Weights of a small transformer language model.
Size: 7 heads of 64, MLP 896 SwiGLU, vocabulary 8192.
Architecture: rotary positions, tied embeddings, normalized queries and keys.
Training: a variant of Muon for these matrices, 715M tokens, 14577 steps.
MLP neurons of a small language model. Each row is named by its layer, matrix (gate and up: input weights; down: output weights) and neuron, and shows model dimensions 149-297. Each number is 500 + 25 x the weight over its row's rms, rounded and kept within 0 to 999. Numbers have three digits each. A neuron's up and down rows have the sign that makes its largest values positive.
A block is one neuron, or neurons of one layer that tend to fire together. Before each block is what it responds to, as a language model described it from the Wikipedia text at the highest values.

Responds to: Dashes, commas, closing parentheses, colons and table bars right after a year, in date ranges and lists, e.g. 2009–, (1989), 1938 |.
L5.gate315:446488489541539557493480511477497559473519459549515544476496474554478514514508531460493523522568481480532527459525477540486496521488508513482477470492513545551506482515478538504500470513507486511508459520505516534500524499497486541488493503473531469523514482557514493504497484513505487497497484491514454498509467514484444502494497505490542447469497472515458496486493507522487478498532520498522537485447486527479491500486546514487500510452537464545
L5.up315:556480477477509512461519512515473497497455483448512454483500492475475486501522478498519458501438502513471504494503459466535474505512537475512492507484534489481493481535516456560540473485487486496494495546467504520494499530475455538502530479510535508527502532517490497490483438503465506498462522486514506491487460507494504535503469529530529489483492495524525506551449506476473545527463517492470494479465484527524561485509474489506491467489511475484
L5.down315:434468535471533513480528489459505543496533487478504493473538505496524503485477454532485506493462539522530467486484479504507478528505485530496574476483502500493512463461530471491512497454473494462512501551487468502473480530499495497516487515539499502514501516517534432539525472505502463508488512522488488486496502513551496495481497520486494542511505495470497515476492520509489518504522472476509459521493501497516481447492455472507542500491480483517
L5.gate366:488494483533468506490552503507499516523487527504498483509512506462510468498491497478517514516478489503532543476507473496546508450522543537542477499517477492492474541442493477510513526507482450503530489551499457484487487511547549486493471490476471495529525518493521495478475500555472490488513481498498492524496514488525502537521522517507499450507497516509463501469498525507477524510422460464528522509469495482474497490495551511540511509520478465502
L5.up366:492502503505500524481554498544536501517491510489521476465509489485476491492482529461468500477504475456498505496495495511519474470516493503543526515495477546517449477489492549509500492481523518497476492538464488479491464536484518500462525476498506498495497476539520476516560512485510523510435511485484523521508473498528497510514458519453504456509548525456485479561507440486536526486519455531561501488455479503453489499488504507463489553467507517517
L5.down366:489456495496500511461465497489484507527506471507498478511491486557478505470477487500506526499489473518516508542479486509497517529458528525511539563476527504497484455522455494490494490483513466467499490535530504534465529502509518522512482481413506504491473507516480527469513498510509488495473516506467501471515515502501498521492524511494545541524526493432526468504498490535497473478520525499494468485462481479504508511502498514491513492520516525487
L5.gate407:434451485457523491482509509501478531506485512521490510537568508494487495503515508470448516513510513507507501474488497500520494538507495487495490514505464513497507501517510493513531544448466476489467494511469479530514533535504513491468509504549447515524447514507510517562486500517528506515512464461497542528452540487518521472466516500484497485526502505471495509497501447547513455477514468503484489519536555513454487510469507537534489500501535475496
L5.up407:451521508522556545502454499481503530522465492495490510486535522495509492478503501514489530477526512475484515447470558516454489478482447491517554533533480471512528503508509522497488526530507527483502543498517509478480499490451535525546492510484480507531503508535489525480481512506524526514481472508499474497521480519505525512508529472482525511511485549520482518453517507469478524530496508516479533497531513516516534467524531516474481472500499533505
L5.down407:475526485500516496504488510485443513506506489539501519525513490483508494528517498519483503469470482496514482480475513521501486482504512528505516537489485474528513513525538512531500586484515508574487522516498509472495502493479487508540497507546463503502479448473521456507536487464474504440531509530485516508507479470501510463501492518506498511536543545452433526453496513535464495499504485489464503514512509553456488488499490501491522512467535482540
L5.gate798:537521498520549502510509512525526533499495493503486486496539489531485508520497535508487523475529539458527461530521493550488454493522499521545479467510477473507478546550502522524527462504503512510486530485504461540504506489524515455541487519512472499520446474480467489499533535505531481536478507542443482470507531513487559468504472490474511513531474478461514514501504489489520509457512540473500525552486462526499487556480484478513503531499482478507
L5.up798:487494454561525466496505481513524500556483553486513498492479458517535484488491478508497451514511523487472438457480510480569479509494502499438470501492527494538497514507515528528515514482479524497507472510497494544485475475505483514458492471530475474478533486525510515486472510469449511493484484514472485491512525494478523480512493493517560481517529543525480517500478542490499517513522476486510501478525527495475542477516505492490490505546512470463
L5.down798:461471495509522541448523531473510473490518492504513521492517536499505482487502487521491512545478516482507518459507495439515507507497535473524500500510501463501511467497523472509488536512510489496510505502525490528466496516554511500478520493489475473506516490545553527477486548481499520446476529517510523480506482474496488479510501478497517534491485537452447472462503499498521511523503485475497478486497509479525495463530517507462497477546495525512

Responds to: First two-digit chunk of a number in tables, dates and lists, often after a bar or bracket, such as 18 in (1832), 20 in 20,767, 17.
L3.gate159:563505492518458445447499539480473513511471496556559501506512486468498508492468507488453512499484503480487506491514481514492481506482528493493526487488521507508558511466509506525477509541513455544472519536492512515529479532530553495510473517507483515493495499476513512502509508531479560484514534459488497480504560498461554531480505503479496465499533470487483498489480512482527502490487478471483527480552483501460484531549471545513490474457481486534
L3.up159:485493510482497451535546533503485451488492472524462517466453475497502499516484469463497543508522524537524511484496483475495471461475539515452532558521494514485512488497495508512489509547476448523489500533530510520498505488508459550447489474484450524482491530495506525500502524479558509486488498499444474522512508476468485500461518526531468517506512554474482508501484514474507504515508518528487482524515517467524524522511504482486478502441494462518
L3.down159:468501459515513491518499480474532483475503447498524495472470523509525506560515502529504546518505478455510509499549506474504462488519505506497517501505498507535532489513452540497492518487528443486466526475479499496507516511495542517474507470499525511458508508475509503496470516539440508550499495499450490466476519489502545491519522474516522528494498555502483525515478487461484493489463489504515505490502479512505440526499492460474511502474491469549

Responds to: Line-initial hyphen bullets in list items and the pipe after a row number in tables, e.g. "- José Díaz", "| 17 | MF".
L3.gate889:515517502505505494502454502520509534458501468491471481502471519498496543482478513519528467494563524522474494477544511479431532483486460513466525527506516488464494475482464452473524533528501459465510530505501465493517487521491516529566510518517484494512501465502512536472487503479506480496507491495502462491489499500528464494446541486489508525502504512445457533518516508516444497518489478491453475506489519538505484485473538483509513487500585468490
L3.up889:508523485474512474505484519533544504497533550489501434507495493500486551500522504472484502495581470491465491460532527485445472498527488494513507514460512544480485507479496435539508538487531484494499513516506501514504465538522478525529468495469496475522504483512490507487481492500500513448478500467505494529497519498499486507480492548510514513478505486518484527521520479529500476538497522470476501496507480528501481455496505479527540536479478517509
L3.down889:504517505512469494494525526487501529463501553511518517486502475495530497475514552466471502525517508530489504479550537507494519500484506496557527484518491517530462492454490480492492508478474543493495507505457482499482468531486487483505529499472482509491546475491525523440485490498549485524500488463503521531462521504473478511487500537465512485506527510497472507504511493525426498499501529494545466468457450508477413514490485557533524529479478491499

Responds to: First digit chunk of a number, often a year prefix like 19 or 18 after an opening parenthesis, a line start or a code (MS 184, MT103); also in/on after "born".
L6.gate176:496484458469471514495507519533493520509469494523510532511504473548481481527521525477500490483481439516515517495501511482458477480520461509487518480512582470483486510500489513514505453469503541492476494484521503485501470487518504497502480492478486493462502493475492493504489520498507489447498510465480513489502488505503518522528572484511499541511501480486451506502452507474483508516517494519469507475502542481512509515444481517493459496536529495497
L6.up176:506472507529491501526477522547517505506509546500477502476542502525468499524536538481525514483466518497479523544490474486522531492551531486515484510443511536518561526492478531517489497461501475515526539484501508468443473471522511472473495494525451542492517493540456447537494469492523495516526442509528467485467471499474516475451525534525506520509466512452525542481528511510459492484531473514504492471503477490522507489525501495530472459500491493538
L6.down176:550538502519498505476505511511517501479487546462504512522502533504510475503504468517522498497502517515501513511493524498484494473518532473567505476469491491498496514509526522492490504502497524535522480482476511488465509437528549492522532492554508514489482508452464487500534470505514498506517536446489513472507511518479497500517499483523557495480501507470492519546474517529469500537480483532502482499516532513491502525497499516492455516548456526491
L6.gate644:477472460476461512551573521515516527537531546505495471523513495511432497517494525517486533529487465514476501438482501475494490506527539510499473503511517445522504479515512470487503486486526507502506568522530494520507481557490493521491504516500519513507470500479525489513512514504539496510523496488511516475487549475515503522540501520503450531484477471484526523542537508540468456494513492465463494486517480541506488532485451492477485522453458484500
L6.up644:518469456495513498532487506519483471509516494509518477486546512479510506454489469459474483516509508537530466437517525523495517516509521447455502524521527507493475474487527489502465456461474481502461459472492517508524547475496498531540495519544475503480503536481466498538470492512502481494514501500512460528514528500502479505493513505506491474506560482494445498520507520487465524476533523489518493463504491482501501519492498501512472518490493532514
L6.down644:519582496513478474473492490476555533470469486523498481512500502545532499472499516445493488538514518502507498499488537502496490505479524502555463533486512460518468496489501479521491465509484537459469492466525446546486521499533490499495470523488467459538538527551523495510497534508481524508512481492508475482483482453491465512536500527480506512514476514489461545507518517461502492502463550523501533464520498473512484526458464537474503510476456513505
L6.gate789:474536489511526539531512500472525499512481452495512476482528480479501446478522506521495511521502496523479481458510485493496556515479537481451496456487483520514499461508501486504484469508450514520524490536550501509534458477509484494543521514510542543514467441512469522566496474546500496498495525512456494520494467473488493494493559512484540514511489497498495508518500472459464523514466462529499486524511487461529445529504451485503450484478526493495
L6.up789:529529471518488505460543526432501479448500467516546511505477489502472479514538507514435515524490516484472466513462515513512489554459508513468461478554518476530519470509516514492473500510462500539526577493557497536513502499500495481486453503547495528474511489533486484470464451511511513473516506512511534515500496506507479501545489482464508473495480486498492489515472537499510525489505528494510498497551521509477481508493510469554540520445474480508
L6.down789:511533481480497546529488551486506474523503559519525532513493492549461494469505481482493473495503472506520512469540511495530488542475531531451511508514506519496497460517502529494506491502459493539489519458476462481526503476537540525468441511493450511480519470489512505548457492504547574489482491505473493504539516504464491530569495521525499506501514491471499510551548489464476459506481442504541496451517501526547514521501519505511483503412509483483
L6.gate890:512490505500490516514533514504498516493485487506501443522510517525492500506553505463484487478481531513472537516518488498485493509534507488463538525524554533496516477496496495524477445521492491551515502507508519464472455453559486517494470473496503543487513493506506503465538516501481481537517488536512503523486573522517448518512544532491523497508480485482524450481479498485480483514493513501476515496496492495524429496493490496484503512494483569514
L6.up890:510493478496453506492525527467528494463472516478509482516474488490526522530495553478482518480495457540516488450496547503542495480512487516517490490466534501531477471512484477459468480514516529459523460471519506502488508490519522462471474508483524515513436443552510544488485482489532446463527540523496491467487499503484497488486559461469522479454494484484473492488514465527488539489521470512526452464505498466506508492506488493490503435489489509517
L6.down890:553483486499510482506503525505522486487475488519541487507494454505519486532506515508461487550541469491504494506496534506529494491515512502455528434505471483570492481482501486449516476501483511487484517526509513472516504485528495488501471512513515491507491469545532523487593479481499504504523547515463503513466478484486503486521500475530539494474511492529488501485460467468510522523498434500509470546480528523459477514532482488476474514477548508510

Responds to: Names of countries, states and cities completing a location phrase, usually after in, of, from or a comma, such as Pakistan, Tokyo, York.
L3.gate234:460476452498502463511435469500485496510550516477540480505529507497499513528513515469485507523532511473475524516519489506529510479503464465504495509514500540491507508495497499519493535470482519446527538550455508506499484508475493490468443517468538503495505526507514553484480546544502488511520471506509505522461473488509486497470512448467531522505495499500503515511445530514537463550496514533467524464498519468487462511490522467487544477490540490480
L3.up234:472511474479527523471489475475497498517470492551523497509541473475487479523502480491523500507497445491486521513520511492492512491459522515450476523479466529479503500517488531512465521450497501511525515517491492529485480473530463524524535531482496495487524502444506530495519525474497479530507496509494512533524468536502473516474475506499478524504466519479480508469544481485487529476533529481557486564489479485489512553474465485501489532491463492516
L3.down234:487523507541501491479482509494504476484445505515506507538495480463490469502527504508509489519471506481477467552511525502471500504531531501509521506487500485459517453495495537477561522472489440501515481514513473484499472459481469472496508532504478470530482528450510540463501506475468473511489530454461483499495452463477447478489491487478521460505500505507519496496499472519481489491514496463491514502537467472533499520506516522510503481474512509509

Responds to: Mid-word letter pieces in non-English names, such as ğ in Qarabağ or ș in Arieșul, and whole place or nationality words such as Moscow, Afghanistan, Soviet.
L6.gate151:485498508484508499459478541464470539492495517493503511501505489519519547512457494491471531525488475550492473502519502484498510490533560491513495501463508512523504555483512548472495517556480455515502482511466554494471505507522497496550510509483487510505439530545504520478528475513505436518472483506497516514482504511500520488521513519501522470504497497490514528477543526501484503510490541523518479519420478474505507483519500522502518545494530487491
L6.up151:476492502485477517534508518517522497482519472525503483478497494489536491535495448512540513519496485515498525499461468522533502532477524453478491463467512505505453513547518476498536494518507476462470537505522527498464515499463483519494533487507528572501477512474450521518500536513521505495471453546517558443454514487454494483512520500473521499511510495498482534471497537492455490504465494486519489488503516489488533512489508525505493495496445542487
L6.down151:482429536486513517509517490490492441519524513498504494472542488513467496485488464475490495556478509511506514501509450529510512501472480514479468499478520501485472491527512511493536486491530512477479449443489518497487512497497464551475463481487508509493525492512485532487460452511502453518500523480511460494482496517480479498478476516484499525524519476493494517480478506541511534501475484504513501504509537553511548431482487492537503455462490532514
L6.gate200:518499514523528517494515527508495515465495500514474471478496524507495479520529495512452471447471480461497508477511471521506526495504535477512525480495522523439469458494498508471551481527511495492535515519523500499498522537499518488501513492504538491486502510496492489512495485463501492504475485548487543464538537486467494508462522506500485503576539522518500479508501472474486523526491468517494529460468528488506532558498537492526559506458445494497
L6.up200:505450494513573528470533534474516502527473520513509457514490505468479528519507484500526495503472527469544520512489485473514473488486514518490484541482507505480458523488482461451488499508508491514481533540472550496499489460581524487492499476470466457492502527469490520517505512513534505520493491469517506513496529516470515500511498486491509493502505538452532486466468479487489490505494441500520516509527553539466506503480447515497519414488502491525
L6.down200:485545504454552505514498499461515492485513496470453476511496509507504480477510461516517541514493520456488470494523508461494534528493529501436491505520489510499459502502463494476499551464531494504474513496498467496491528505498476540483546503492522474486521507480484531493508512539506480508501492520529473476475478543509471519539521499503535493489528557526508512511481508506500466504509530448492481521530529489532499543492498517498458519482514516474
L6.gate662:505469512505540497453553501514457503435455499503459534511495508510550574513521450470479464527504473508486520508496475481523488482513519437517549497464513507521448484503516474505477491476468533505478480469505512509483530522493451465527453538470511480489492505539517501491500513485508455521454472492521527456422495512472507501490490511501538515558474496518501538468482526470494489502466508478484488481505494490491511552476508532497509486508495539525
L6.up662:484524475478532470479524499510509477493469475462500476478525514455517482510487491508466501542512512488520479474489503496500528500563505504523472541557468531479456525494579505533466489546479492509489509513495525523534481490486496493525541479495503536508478526505512514484505522457487506478503484491552490511491512480484527486521471503499500498547499488487539482548500476512537480476467506520521491509501498509501533506493495538550465524448509516564
L6.down662:456491469518497519518505507499486510460519521499537492464522487484506481518495488483496507521478487532479530522496455506473532444501503497533512484498535504503483498509523541520497472477499518513515501484511502449539547503530514471514450532511465509490508469453547470449513471464508454484525487471560491464452540497487497491477480553520457482516460494500513460517522495527494473540502507482507527526524463499495489501458492517454490445493517512491
L6.gate689:503514518506535479532523496522478471457519457505492487524496489519521513463450471496506495478532501515538507490496523522527471494498552476479532509527479521439487465478483508465503550497493546508480510506477511477505573507496500477519543501478496476527532479499547471496534509554502488513504484486494503462462471493464536483496464502545520521498502533470511456504524489508508499486506519496478490492518492468491499509517487495478521487531457504537
L6.up689:464469509487509479470483513500483477503519452530442494556495517502492492490538498460493491508514488519495513517501487508507532446448521515505480502526480488490538494490517510495472513484490480491497523500476526485483560492522479440502540560492504504509555485493499462453511493518485504545472475491515500530516517514460519477477552513461538470539493497511461548518484481481496520505495514463495509473522454481530465495472482482500501500484516440564
L6.down689:468541482479500486495506487508542503511513507502493467470524512504491494486504496539496502538528527509546526517525445449515540474474485510482511508495460473529456499464551480467484479543527566481490502503472521511512526526494519484504517543534525453512524497484526479485522508470469513507527441525485538520484478528452504504507489487509492489523494453531525516487510510487509517504538487470523508520498471510508455490521474479516486497480481471511

Responds to: Separators between a short key and its entry in Wikipedia lists and tables: pipes after row numbers, colons or dashes after dates or names, heading "=" marks.
L6.gate307:528499528516496491527524514497512514503480475494476454493531543486483482506516486508452520479497536498485474531479485529534467451485482493518503437525478546510470513498535483462470508530529478493524486514516513477510532440467444518547500458461506465532504490492534451548489545451519496448531463466513545513509474507476492527504492497469493489471489501498526498511489515534524522446431496506560502475481515489517501488487557466531487453507478479520
L6.up307:494503502446504530475480531529507497466488503547504494524498536486509471479487551490499554460509477448485487466479457500483480505514497505535487491509510492541515503483485507449517542504490492484478490486503508481553522490512512533478515499502469503558523487502507562489512480565535545483498472502500481489510467504516519501439514517516472493526541500505478549492492465519506505510452480533531497478460497500502519541451508478488493498514504495505
L6.down307:573503512523519518519484526463512541530500491511515473481487512507498461531514503580491501494458427489526518459510509484469533552519508533518507499492538517562485490509455485483514450470498514464530503502499488521538492503509513481525491478484455494470467546519471526501473502491511499528482488508494545485479505485495521535530457482499531490531515479513505444482499503528499519518498503500495508516476512461542512487478546504491499529504493508477
L6.gate568:536507550493538438494528525460504524538488513468484484511485559506446546505512483485504531488549527541493519506484524514514546525453496512522522500513512508515451481539506497523466515480492520503535503502537458510527501528500491535528513479495514441523521491485518517458555504541560521476484521510520501542501531522530468518473478486479479490530499493468525515524476529502524507492447475533482478494514493528505474548465506513507523502474497459502
L6.up568:515533520516482482473511482458555492549476522475498485501513504528499536436482501532481536507504489509453501495453480482559466524463501555476460529488503509546492483497528497494523536518463487524494536480489536476464538498536454507518513468536481478495501502503518516481485496477499484512532509515511484535509450465508490495534523487506516480512505561521510478476506490504502508501496496530466515545496467516484523500468482528493515494518496503476
L6.down568:479479508514478455434513503488522503489557537508496502528475506532480493510486503520510490513494491484467546466504537470492497503508517508535542460483506533528495466527494454478526532513516467481477537510508518517522502502531519456508506529484497450542497508480520468526514514519513482495494529491520499508482490523489523473460517521488470522526504524514498532528524520519503525464463508470486503540518515493506482527464500496503512562492543417478
L6.gate690:498522515520509465471477521473479529455493429497489513506483507517527478497495477502501539467492524467442497531509490470528527507472502505498507474506572502498488556481513470479517514528469511500520489487557473515472484535481490489524507505498449491539501488492502552527467478514513472514487522538504461548549512496468437495499503511503521502510544474504514505504479496526443516485461468520533549452471504490501498519480511517484553496483531492498
L6.up690:531505503452509461495496501520487545463498475521519478455555515492500480469516535499525503453483519488491538490477465526506471533463507503465503460468526511499515520502508542475528499483490495484531504539537507496549526500528442462552551505474474435553524488481469517552474517505519529502460462512479473503546524528494518468472485521513446456442487517479489503493500454521485511520486474518552485520514500480496458484468524476499513473493528495440
L6.down690:516506504552469492493519509482516537475485515498520481514506538486516555517516521471506444545487457492547510482528496450483526488502465527510497469534515489471519458499484457459519482489490471464460544507494493516520494481521504496508486447499489488470484486522475510523545521478508484478510480480488523488432449568489533500513450522430525539494574470550531465529527539502496549526508493477498541514540521503530506500471501519512516496478479516498
L6.gate863:481536503508513513526464506512519511494508496506499474528527550499466490438530525545454512453502471488490533530475492498515461529472487482503513475512457489529509488468425520543524550522487516476444535472443497486499548497525486534513515448501525482503525462481459497508492496450509517531482518481535479475546499522550463482474527506504502502479517511523536515492483482465509472506509454499531522493487519495499502493476520499527482496514514453515
L6.up863:506487521500500510509494456522505531480492479494506492513477483500516505467538515561503501501472496474474502518480509547554511513490515492531512521477512480476496510499488501518545479529518503486520496490548525518454483527500522498541522469484461485508514503489485500483498529474524505473501500538458518537517463526513480473505457510514520477531530527495490503500535529520508504484457512506541505483540475506474494503528527503449467481503532488474
L6.down863:547503496539502468479509553489499551488521476556455510498486490473526510518467451517524456480548443530521543483518452510464552472538466515490524511506470516513516470538485519469470508465482477500512504513503522523481504463495502499480562512520470475509504498497464492515493480503491478515535504486476550495457484519461547509515445480449492516482517482532530540529544497537462514511487521493485525503530487517493502480480506533443487541523476524500

Responds to: Country or place names, mostly nations like Taiwan, Finland, Singapore, Pakistan, in lists, tables, infoboxes and "born …, country" entries; also en dashes and years in date ranges.
L5.gate554:449512522492516514475499449517507510519474483486478463453552487507487546437480497479479520514518502417481526519502492498524511449509501517503450439476497501526466519525472454452469524516473470508490485490478455537520532503475514563539488465498513500517501473499513526513506468514491479503489484497477517530504493457502490455524507511480433494458485468492508521510516499498487518474469492526487518494519508486462498472476503509452500495483491458501
L5.up554:505523538487494519487525537515505513517492501506490496535525488471523467467484502517530534470466527525516536482530456521520490504462510498456496471496504501512484539533529517495435489464482468488482458524452498468455492502475479496531505506456497435460526497530495549504503460527499539511518507524545520478512527490518530495496525492492548448517465473456492489500481496578503554484530491485474513512473513495475514534518518530489538516505527472445
L5.down554:500488521493549500509508546489511488546477482434510537495509517524489505534495468494487505478508505514500450483449498514494480507493498497506548489504488524479527475521542500517507460505498528495500508511455489521490492487485476485480504545486457473475532545522503497510490502513516509521466535519502487490548495496495504516464494500464495531516505532500526492511490532446505506503512463499473476463487529519508534488496529484523458508461466493486
L5.gate682:503480508498488548487515532521478499555488494441510499502503486471516482472467499484472508498508509523497493481508515506500476464473532502476519467515469568475504482504527492533515481477478495456525490516512537535518487506518526484495513512473471515537499518454436460467510517442526500519509461438468493505493484512515554487523488522549498520493490479526479500485464504491519526502521480529467473504507497538510526506514561485498508486526535496487
L5.up682:508463511519525524502536500475482487462490518475510509505566518514523531486501500531509524476470505494506488493526509512482496526494530474471474529518502477561481488475544539511485513462504500490530560491491457496506518480504485493520518492468528461518513492504493536555508507479483491476480508451542423463492473489511470496514527504503513588479502558469522462484492485472532511469481512539481551432510500511496549482488505523491501517490476512514
L5.down682:471490498497519483496468490485490509472500571484513526512494507548532498518488496545529476485508504494494485493498508553455458508508503468471485494543487462505494512503507533489513547486531456514527504472467492485515514495490452539489470493490452472487476485495483530470526505487507523514488474470522517510520486510493507519528470488476511518496529541482503494510493539505498458492529517497471522492535537510466514486489473520457494499475498500534
L5.gate803:514515478545503535571496530484476475500441511510470478516526509505539520508519495503499497488480505529497545523514486551520509477485498478506508495483500526523529499480539510471462537479478420482499478506479483499475474516470483529518480504542476546488509497509481484518501539526495471508519498464471481485513468488523472476474490475544494522483495502508510498493493510501499502503508553493513499481551536527504475459491512519447498502498481533546
L5.up803:480518519522521457523477521485470505491497502480447509510461478514494512451516496509434526503448516476483510492473503478503508495476530522550501523526457494483482507459532466520530490527491499473512433478504487515483481511508509517469530526513496497482502464496531492463476480475495472536502539513508510517512511489482485495475502462456526533513487526484499478509536520517437487465486534450484504496505516501499487519500501493536503427469524490534
L5.down803:520496487479501529441493499497513464501518489518525534516521450504487503457474554451494483498496553500502497472526442498536516509515547490462454496486507465504519523502559474478546521517476492534502539529472519488486489499503521546471519459491519499521517493488519523479465473510538500503484493550548482524516478499517469489467471528460541504486457516437512481520521486487461485522489500518509557481501526504515504520489478515529479503517501529477
L5.gate876:514502535485506459503524492480484525519452529499491475509478512476505487535462488530458500504507495498474469499490463504504503521510563487516539524521494485516503476535536522491541503476545505456497472478519503471507497517498492498511475497497507456507511501476536530494550520471498499510578497485490509503518535487456527479487503502523507499502477505505553499522533507556509514459482465485512504523520492514450450505549498520531501540495520471517
L5.up876:479531495503513493518485492449534507489484500501503466497522550530484502466497472456525512489499543468490497457562472426503495474513522481497506461526498526518498496515516504473490489480535497508514453511488503470494481497483524466573481550515497522495484475484503519472515499511510466519525519488485555424500495515492501520539532437544490470466523509444484532473509492513462495506486517506507513531495493563494507497523484494473535460444495557498
L5.down876:474516516445481504489491519524504511500478517503537503441510490478482486465451467503518504494524538525502457514572484480502520495502471516529509477510529527490489507512525501494517458464488491520524522476549508455458507528469508503515493525456472462514500453491497525505499513476544495520515525508541491507475520498508528526504489476492483482499524493464541501469490502501511495510532464520564553517515504504498481506521541519475491465483476504538

Responds to: Number tokens that come right after a decimal point, comma, colon, dash or table bar, such as 2.41, 4:50, 32,991, 6-7, 1.91 m.
L5.gate28:507517495516501516526479522509525488514555511477473484506527515520528542531524484471463507478490527496533464471506476494458512530508471454528474554518468469482484474509526502480479461527513511509474520493473520501507505555521476480521489471491489489496506514504481494499495535458447532489469510487496497481501454538527506532485501458489462503539466501509499435471464505493473543471537473513510517509495470473494472494539505457499495482514532513531
L5.up28:516532457529541522498502481503501469505493498507524546514488440511520525496493454490522500510508502509470472512515518483491509470578521503456477518523493510472496524498506523522502539450509501482523533470474501475529533480512519516495483493519483489480460507474490497442496524489468527524494476466477523519495494527498478512512512509561488514515472520512469522494524531520508512465476537496512494475488527529455458528486514488522552503493515541513
L5.down28:511535480500485531525493497490527509486545494501503550488478498541514503508498509489496510487494524473524502458457514455463516475527499466507512520537552526519493532503552518455474485501506450503498466513497505523501507545505462550499464472514513493504482533496519522511504539482469502523489519484520503472520527405539467528525451486539489494526537509508505512528573536499494504501476475515451466482457473490523453523496489493504511514568488480493
L5.gate98:528530521483583533464514522514477447525503492561488511513536488542503534490493483490520453515492489525507484469445520482485520482484520498533463439501565479441487492472531496491508502492488462510496449521499467493505531523531505455494527520495522525519475572500532540467522509531516452494505516502473506485507462545512491432503430469500531478519492500530516475470484478501494502469483517495477564497463527499515490506533495501524462508450478520479
L5.up98:502518527464491555449492520493512496557487488500485458516504491484461509468513505481471476545472516487505491474520498511495499475529551475489517508478555522522525527534499514529483483504476482515460493511522473496486500506475480462450534473509553487481468436505466493486484505503495520486476485514482475489483511531462522521523508511515445510520526448470501525432480503492472513486502452473513501494508486484497500522534491550526464524507495472516
L5.down98:441470509510521539478519460518479469501472495535503533526491508467490474507505482510521559565481545493508549493511505539524516503521473540490509496517449489497500548500510493473492520451529474505561465457466459480499470492538524530485455517493494477521492514531546495512483485504457469536515448497521500479509488481521499501483504502502522481498509483475480491473471526509485483459452439496505538514445487471509542474499513531507507529473458509483
L5.gate219:481531468495517484472504511525492488529484481481465545560488475510508430481494493538490554469528537518484525480466531526502482477516488521509481491473517477525489489444517503487508487516484494517481488458524472489518546509555559467507486534518480507509503464520500504490498476477505477522551480482485512500439527479482462513530535523495479478535524498495499497507504534498510484482493527489494517479545508505480467507447494485523515542447463493536
L5.up219:548514467495490468533493500492518484477552516523508494439491503513490523526473497517532519454470461523525498502558512481485499517509481527501468518517497505459523488513531525495478477494505516506473487537486478500523491526501501508453498464485474528495479491536475488496491534447499525530536503472524536502489487469509509519521490505551478505522506467533501471517494523488512521518496517517510479468491513470521491528509472512536461489467528510503
L5.down219:484526515449507496482493486502545486479487543519470495521518507516525470513510501484533464533525501495520500461489478527526480534494539443502460490501533534517522510517482496465471451473476493558526516486501509479437515496509486480520487507556471503464459506561505488484525506486499461462494512486526477480499503543542488498507524510505473514513492449500515455463481489495507494568485453488465514528529511475460504514520506492482492530423485481505
L5.gate666:484501491527495503486537504491458511481501486499530515498478498513502541489494489532501458498491484564488475538499523483531515510482503506479522511509473482497514527490539507494475482483487509500519479491497508522457456542544510503478482524480457528444469496469534420507520471506544478532531497471517534487478511517454505508451498550471518517486524517466476523508504489489521510522489533497501485529513497517500482501512475487510519473476493474465
L5.up666:470494504480534511510488516528507523502479512509477457470497499483499459493489462517493462514471494514484477472518480497509532503535477479500463508514493508498484476503514517541466500500469504454499486484490508529485470546544488475483467497486477537483488537491544474483483514497500508510456535515529495485497521530476491505480523518520450503539506509476492526567471490460503473533490488512485545494522520445494508517501481518452521506514521479514
L5.down666:534503549515487488494513459443502482483453502481504489504513524480525507494544532472492527498502481519500474517480464466482507507521498538485485476458501477541490460503507464456507504505528504457523456483490462499521494523541503521505473506508485515494504510506461517484488502483527480511509496513509515502483527494485499500503490525513525543502490475477508529504504517537516505530513450517497506488530493475516527507462486510526494522504505489500